{"n_layer": 10, "d_model": 576, "n_head": 6, "n_kv_head": 3, "head_dim": 96, "d_mlp": 1536, "vocab_size": 11356, "activation": "swiglu", "norm": "rmsnorm", "norm_place": "pre", "norm_eps": 1e-05, "positions": "learned+rope", "rope_base": 10000.0, "rope_fraction": 1.0, "qk_norm": false, "attn_scale": 0.102, "bias": "none", "tie_embeddings": false, "parallel_block": false, "init": "trunc", "init_std_qkv": 0.0158, "init_std_o": 0.0, "init_std_up": 0.0158, "init_std_down": 0.0, "optimizer": "muon_variant", "lr": 0.006, "lr_mult_o": 2.0, "beta1": 0.9, "lr_head": 0.0045, "grad_clip": 1.0, "warmup_steps": 200, "schedule": "cos", "final_lr_fraction": 0.0, "batch_tokens": 131072, "seq_len": 1024, "doc_mask": true, "train_tokens": 752100000, "steps": 5739, "dataset": "wikipedia_en"}
MLP neurons of a small language model. Each row is named by its layer, matrix (gate and up: input weights; down: output weights) and neuron, and shows model dimensions 432-527. Each number is 50 + 15 x the weight over its row's rms, rounded and kept within 0 to 99. A neuron's up and down rows have the sign that makes its largest values positive.
After each neuron's rows, "fires on" lists the tokens most often at its 100 highest values on Wikipedia text that the model never trained on; "fires after" lists the tokens most often just before its 100 highest values on Wikipedia text that the model never trained on. A number after a token or word is its count.

L6.gate693:58 55 50 50 41 33 25 45 76 52 65 30 51 43 42 82 51 47 75 51 24 53 47 60 71 34 47 39 40 22 68 56 46 43 26 39 85 49 56 60 62 67 63 79 36 40 65 34 28 50 52 49 57 65 48 63 37 32 65 33 60 55 48 67 64 40 42 43 58 58 52 48 49 69 53 51 60 55 29 48 65 55 62 42 54 38 46 72 59 60 69 38 34 54 47 45
L6.up693:27 57 25 66 72 57 26 62 64 66 48 43 62 35 59 34 30 50 63 48 38 58 55 49 54 61 72 71 54 79 56 59 43 58 55 58 41 55 60 73 41 58 51 56 52 63 57 54 51 65 27 32 20 42 52 57 44 44 27 31 46 53 42 53 42 45 56 60 49 48 55 66 56 65 50 40 36 50 44 56 77 45 41 46 56 74 39 27 61 22 69 50 45 34 40 58
L6.down693:38 82 45 64 66 57 57 81 54 42 64 71 57 70 14 41 53 69 35 44 43 47 48 46 51 36 37 53 47 63 39 32 40 58 41 59 43 36 77 68 47 39 64 51 49 63 63 51 54 47 51 54 15 53 62 47 45 47 50 51 39 54 68 49 50 37 65 49 22 66 42 62 39 47 44 37 68 71 58 30 36 61 53 57 40 51 50 26 59 28 32 51 57 59 68 58
fires on: "| " 86, "is " 5
fires after: ". " 61

L5.gate642:67 17 38 58 12 72 62 58 57 81 43 44 58 64 54 36 33 63 52 53 20 39 61 60 49 81 26 76 53 49 52 31 51 38 33 78 75 59 72 68 60 45 36 68 73 47 61 57 49 76 23 39 59 71 43 68 51 21 70 35 54 41 08 45 41 63 56 49 36 63 39 57 78 41 52 38 29 41 48 38 52 63 49 52 44 25 62 50 43 68 59 38 51 56 43 42
L5.up642:21 68 69 66 64 70 57 55 67 57 27 43 63 43 53 82 71 40 48 16 62 50 68 63 63 40 63 47 44 61 48 58 52 59 53 66 57 19 46 58 40 61 74 51 30 45 34 42 51 47 51 53 42 22 57 76 46 62 25 45 55 77 95 62 63 26 33 55 45 63 86 46 19 32 63 55 46 25 63 38 46 42 46 45 58 55 50 35 89 24 36 77 60 60 59 66
L5.down642:59 87 63 38 71 69 56 34 76 36 47 54 65 49 50 44 42 24 40 60 68 61 44 72 46 39 37 60 60 30 41 28 51 85 27 49 56 55 44 51 53 41 51 29 57 55 60 65 62 43 58 28 58 55 65 55 85 57 60 49 59 46 58 26 48 56 26 60 59 47 46 46 42 34 57 41 35 58 82 49 55 46 58 50 56 39 42 53 53 28 56 64 36 69 58 77
fires on: "|" 87
fires after: "% " 18, " " 12, "0 " 11, "1 " 9, "Final " 4

L5.gate1186:61 45 66 43 48 44 63 60 42 30 57 63 42 35 34 55 42 50 63 76 18 52 62 53 51 76 43 50 52 68 47 65 41 41 60 79 52 53 42 61 44 72 66 68 50 39 28 66 11 23 59 58 31 30 20 47 49 66 49 60 59 69 75 69 42 51 80 26 30 58 79 77 47 73 38 45 50 82 52 31 57 33 66 49 56 37 71 56 49 55 72 43 36 35 54 29
L5.up1186:58 45 45 47 28 31 47 64 70 51 47 26 66 54 50 82 36 49 55 30 67 43 64 34 51 41 91 44 54 65 36 58 56 42 50 58 61 44 47 43 67 32 54 49 46 72 39 44 37 30 82 42 75 47 45 31 50 64 44 43 37 43 36 50 43 55 57 33 35 68 36 62 50 30 52 39 43 75 25 43 58 33 32 27 46 56 39 47 60 65 69 48 59 82 41 40
L5.down1186:36 63 37 42 45 64 78 21 44 26 55 30 16 44 40 56 70 59 45 45 50 51 67 40 69 40 75 63 49 33 63 38 53 57 34 51 56 57 55 48 59 44 38 49 62 51 33 55 68 27 58 47 42 66 78 50 64 52 14 26 41 59 21 52 24 57 59 45 29 56 77 42 52 48 60 68 38 60 62 62 56 34 68 45 56 57 76 55 59 62 66 70 27 36 40 22
fires on: "==" 56, "== " 24
fires after: "\n\n" 80, "==" 4

L7.gate1360:53 47 65 41 60 41 40 58 72 50 58 64 54 35 70 62 51 65 50 70 39 56 32 51 49 68 60 30 30 51 36 72 34 58 45 56 45 38 60 70 51 64 46 40 53 35 40 20 68 65 35 49 49 59 35 29 40 42 29 36 37 80 45 63 30 51 32 39 54 72 54 34 52 35 41 70 56 51 76 28 47 55 46 61 38 71 47 50 64 71 49 72 52 92 67 47
L7.up1360:20 54 49 50 34 47 55 49 63 59 51 54 73 51 41 76 40 39 63 58 50 56 39 51 38 35 34 58 41 38 72 55 58 61 57 46 64 51 79 51 32 59 55 30 48 50 80 19 80 38 54 68 84 49 58 41 44 59 50 66 61 53 39 05 60 61 46 67 69 52 71 47 60 37 60 75 42 26 46 43 71 41 59 21 48 23 62 69 42 56 49 62 53 55 83 62
L7.down1360:49 65 63 42 48 33 50 39 61 52 84 31 65 66 36 36 48 38 50 24 61 41 42 74 64 16 32 45 53 55 46 35 59 60 44 38 78 34 52 43 46 69 51 34 24 50 45 58 53 26 34 39 29 48 63 18 20 59 55 60 36 51 34 27 37 25 18 53 57 42 73 43 61 71 30 69 47 13 47 18 52 57 45 46 43 11 37 44 62 72 53 51 57 55 77 37
fires on: "Mc" 24, "| " 23, "- " 20, "is " 7, "aster " 4, "ys " 4
fires after: "\n" 40, "ops" 7, ". " 5, "og" 4

L5.gate348:64 33 41 26 73 54 42 72 51 54 36 56 62 62 48 60 42 43 31 45 47 46 22 53 63 30 45 44 37 31 56 71 39 53 55 28 58 69 52 51 63 50 51 70 53 52 55 50 54 79 66 68 48 54 64 64 40 74 35 56 37 31 53 44 36 67 79 51 40 47 31 40 43 48 49 37 45 74 51 58 62 47 39 55 57 67 44 40 58 76 48 41 50 34 72 45
L5.up348:61 54 45 38 76 48 41 69 37 42 36 60 30 83 66 67 65 58 19 45 54 55 47 73 33 53 65 60 35 53 39 44 38 62 44 42 56 69 53 57 62 44 36 53 39 60 30 38 37 70 64 48 40 61 77 77 43 31 57 26 47 56 57 74 63 39 50 43 38 46 48 48 73 44 31 39 67 36 71 42 57 70 54 61 46 92 76 40 33 80 42 72 53 57 83 66
L5.down348:26 69 40 48 27 23 55 37 40 66 49 49 64 39 89 65 34 39 46 50 22 53 83 50 50 50 41 64 56 61 57 68 62 83 59 43 42 65 58 38 57 28 31 64 46 81 61 64 57 41 55 32 48 60 38 57 50 33 40 77 75 62 71 69 65 53 64 45 33 64 76 78 61 57 54 35 41 36 73 35 75 40 65 34 49 50 67 59 31 63 52 34 52 65 77 44
fires on: ", " 31, "In " 18, "that " 13, "At " 8, "For " 8, "in " 5
fires after: ". " 32, "ed" 5, "\n\n" 5, "that" 4, "and" 4

L5.gate539:57 51 55 10 67 36 67 50 50 70 51 79 50 29 30 50 60 69 33 34 37 47 50 59 22 28 40 65 23 20 51 38 69 74 40 60 35 30 28 46 44 57 36 61 24 35 53 43 42 55 59 69 29 56 44 87 57 22 58 49 34 44 57 38 25 60 22 46 36 50 63 37 45 45 47 69 61 66 57 59 31 21 37 26 39 44 46 67 41 47 47 18 45 49 54 48
L5.up539:59 69 53 31 74 48 52 60 60 33 32 60 39 73 50 42 56 30 49 48 41 60 57 65 41 61 20 82 40 67 55 20 63 40 50 77 41 32 38 37 39 72 45 28 13 64 18 32 53 43 56 39 27 40 62 52 54 50 42 47 37 54 30 44 47 48 50 52 51 68 43 46 49 26 48 57 57 74 52 73 54 55 67 11 76 44 59 44 61 29 55 34 55 43 52 92
L5.down539:42 62 40 67 66 29 57 56 98 51 36 74 47 57 47 54 15 68 63 55 48 66 48 70 35 44 32 61 52 48 52 58 49 79 46 32 47 52 11 17 50 14 33 40 40 57 28 72 49 47 53 60 42 12 53 37 41 07 52 37 52 75 49 31 50 28 55 58 33 21 70 63 41 59 50 61 58 86 38 32 53 38 51 44 58 18 65 67 14 50 53 49 57 60 63 61
fires on: "was " 50, "is " 13, "also " 13, "\"" 5, "a " 5, "were " 5
fires after: "He " 23, "and " 14, "was " 12, "he " 5

L6.gate196:46 51 70 70 38 44 34 51 23 30 52 76 37 28 66 51 67 49 50 42 37 07 52 23 58 66 64 51 65 52 62 69 38 24 58 51 60 59 68 59 48 68 38 40 39 68 50 58 61 39 56 78 37 46 84 58 52 49 31 65 46 43 76 58 48 46 49 60 44 62 83 47 40 31 43 70 82 45 56 25 61 71 39 52 66 49 77 47 55 70 46 40 58 53 71 54
L6.up196:20 48 71 70 49 42 48 44 52 43 53 52 53 54 59 48 73 45 30 63 43 47 54 22 47 48 32 47 63 52 60 56 46 56 37 62 48 75 14 52 63 58 43 39 52 56 59 75 61 44 28 38 53 40 51 36 61 67 44 57 48 66 41 24 15 62 53 64 43 29 45 44 65 53 29 41 39 52 63 71 54 68 40 47 21 36 35 47 41 74 49 38 64 29 46 57
L6.down196:56 42 45 41 61 46 61 44 49 59 33 71 39 80 44 48 57 70 55 40 51 35 38 51 35 59 27 52 39 67 54 75 36 30 45 53 51 57 32 77 59 38 56 53 29 41 50 56 76 36 60 27 39 59 45 62 65 66 57 37 34 01 53 33 53 47 76 50 48 62 46 68 63 23 52 45 55 63 49 55 53 82 33 67 33 61 47 72 50 47 22 33 35 49 51 69
fires on: " " 29, ". " 19, "ob" 6
fires after: "| " 37, "J" 9, "No" 7

L5.gate1163:45 64 63 10 38 57 62 38 43 31 43 39 52 47 42 74 42 53 69 41 27 43 55 60 66 51 60 53 37 44 56 35 41 73 52 39 40 54 28 47 32 67 66 71 36 38 82 57 32 29 22 33 30 32 18 75 56 45 65 54 34 37 49 42 48 42 36 67 64 51 54 74 37 83 47 56 38 69 78 25 32 70 48 45 33 35 40 44 41 91 37 64 53 66 39 20
L5.up1163:41 69 51 57 27 52 62 47 61 64 46 31 44 36 20 51 47 81 58 56 34 46 68 56 45 54 65 44 34 44 54 47 50 58 51 58 45 39 41 44 53 74 68 67 50 61 62 64 40 49 51 49 49 33 48 49 43 17 72 40 74 30 47 19 40 31 45 78 53 08 57 49 48 82 47 58 25 52 49 38 41 55 56 53 73 62 45 31 54 96 39 46 55 50 38 46
L5.down1163:51 34 32 51 47 67 63 59 52 28 50 56 40 34 51 58 60 63 58 62 68 39 54 18 71 58 56 61 59 72 35 66 27 48 37 53 56 42 56 62 50 36 51 17 70 34 64 53 68 40 53 80 54 44 30 55 55 26 58 36 65 50 32 35 58 20 49 38 44 43 85 51 46 60 53 54 73 56 33 32 53 60 54 63 46 47 38 32 36 66 54 39 55 45 45 55
fires on: "| " 64, "out " 5, ".: " 4
fires after: ". " 53, "\n" 6

L5.gate1368:58 39 48 55 81 58 52 60 32 59 55 70 54 35 02 40 44 55 28 45 39 26 54 45 55 59 54 48 60 38 55 22 38 30 39 50 38 54 50 60 26 54 55 70 44 43 72 54 47 45 47 55 44 61 70 58 71 59 35 48 76 50 25 28 54 57 47 56 63 64 33 47 51 42 76 33 60 31 55 55 24 72 47 56 21 48 65 43 75 34 50 32 84 37 41 48
L5.up1368:66 33 50 60 68 67 58 52 30 76 22 10 78 49 67 44 46 56 47 69 36 38 44 48 42 49 35 37 66 64 72 43 24 73 76 55 36 24 37 25 65 34 46 68 63 65 15 58 72 63 65 33 55 61 52 26 45 40 28 25 64 60 40 50 59 32 55 61 21 42 66 52 36 58 45 45 33 58 45 44 76 61 41 61 43 34 50 78 73 66 32 51 48 67 48 32
L5.down1368:50 48 41 74 54 38 75 49 50 40 48 45 37 59 66 37 53 52 31 50 15 62 45 53 32 50 27 50 54 62 65 66 49 48 56 56 84 64 29 30 60 48 62 46 87 43 42 08 28 33 38 22 64 48 39 56 35 33 76 62 50 37 36 50 29 46 51 57 55 28 48 21 66 60 38 21 38 38 32 31 78 37 45 53 38 62 61 78 56 67 67 40 53 42 60 30
fires on: "1 " 39, ". " 35
fires after: "| " 32, "Lt" 5, "P" 5, "Dr" 4, "Brig" 4

L7.gate579:20 58 63 37 45 54 64 55 43 57 58 48 40 29 61 57 69 39 50 48 45 55 58 72 56 60 73 56 66 42 40 76 84 42 40 58 63 11 38 49 54 33 70 90 27 37 57 43 20 55 66 43 37 38 33 52 49 78 39 58 11 50 61 57 35 64 41 61 48 73 37 49 83 43 43 36 60 66 73 03 35 65 48 57 26 61 51 39 67 44 62 59 34 38 49 25
L7.up579:60 56 34 35 56 63 29 74 64 52 54 36 58 54 38 71 57 54 72 79 32 52 49 66 54 53 67 44 54 43 56 79 74 29 47 42 48 22 66 63 53 24 28 56 39 73 33 58 37 71 65 65 71 58 46 58 35 57 61 68 42 44 72 70 58 36 39 47 49 59 49 54 75 42 52 67 60 70 50 61 38 75 55 47 55 50 43 42 85 22 54 52 47 39 43 59
L7.down579:74 28 55 33 32 49 40 52 45 41 50 32 39 35 26 72 52 42 45 22 58 66 64 73 72 24 55 57 45 52 72 52 56 75 57 75 37 89 43 38 64 26 42 67 60 38 17 33 54 44 61 63 43 49 68 53 54 41 32 74 38 69 59 41 30 16 51 42 55 56 67 56 45 91 55 64 40 54 57 33 48 23 34 33 62 69 34 11 74 61 31 49 18 18 44 67
fires on: "|" 91
fires after: " " 24, "% " 17, "6 " 6, "±% " 5, "1 " 5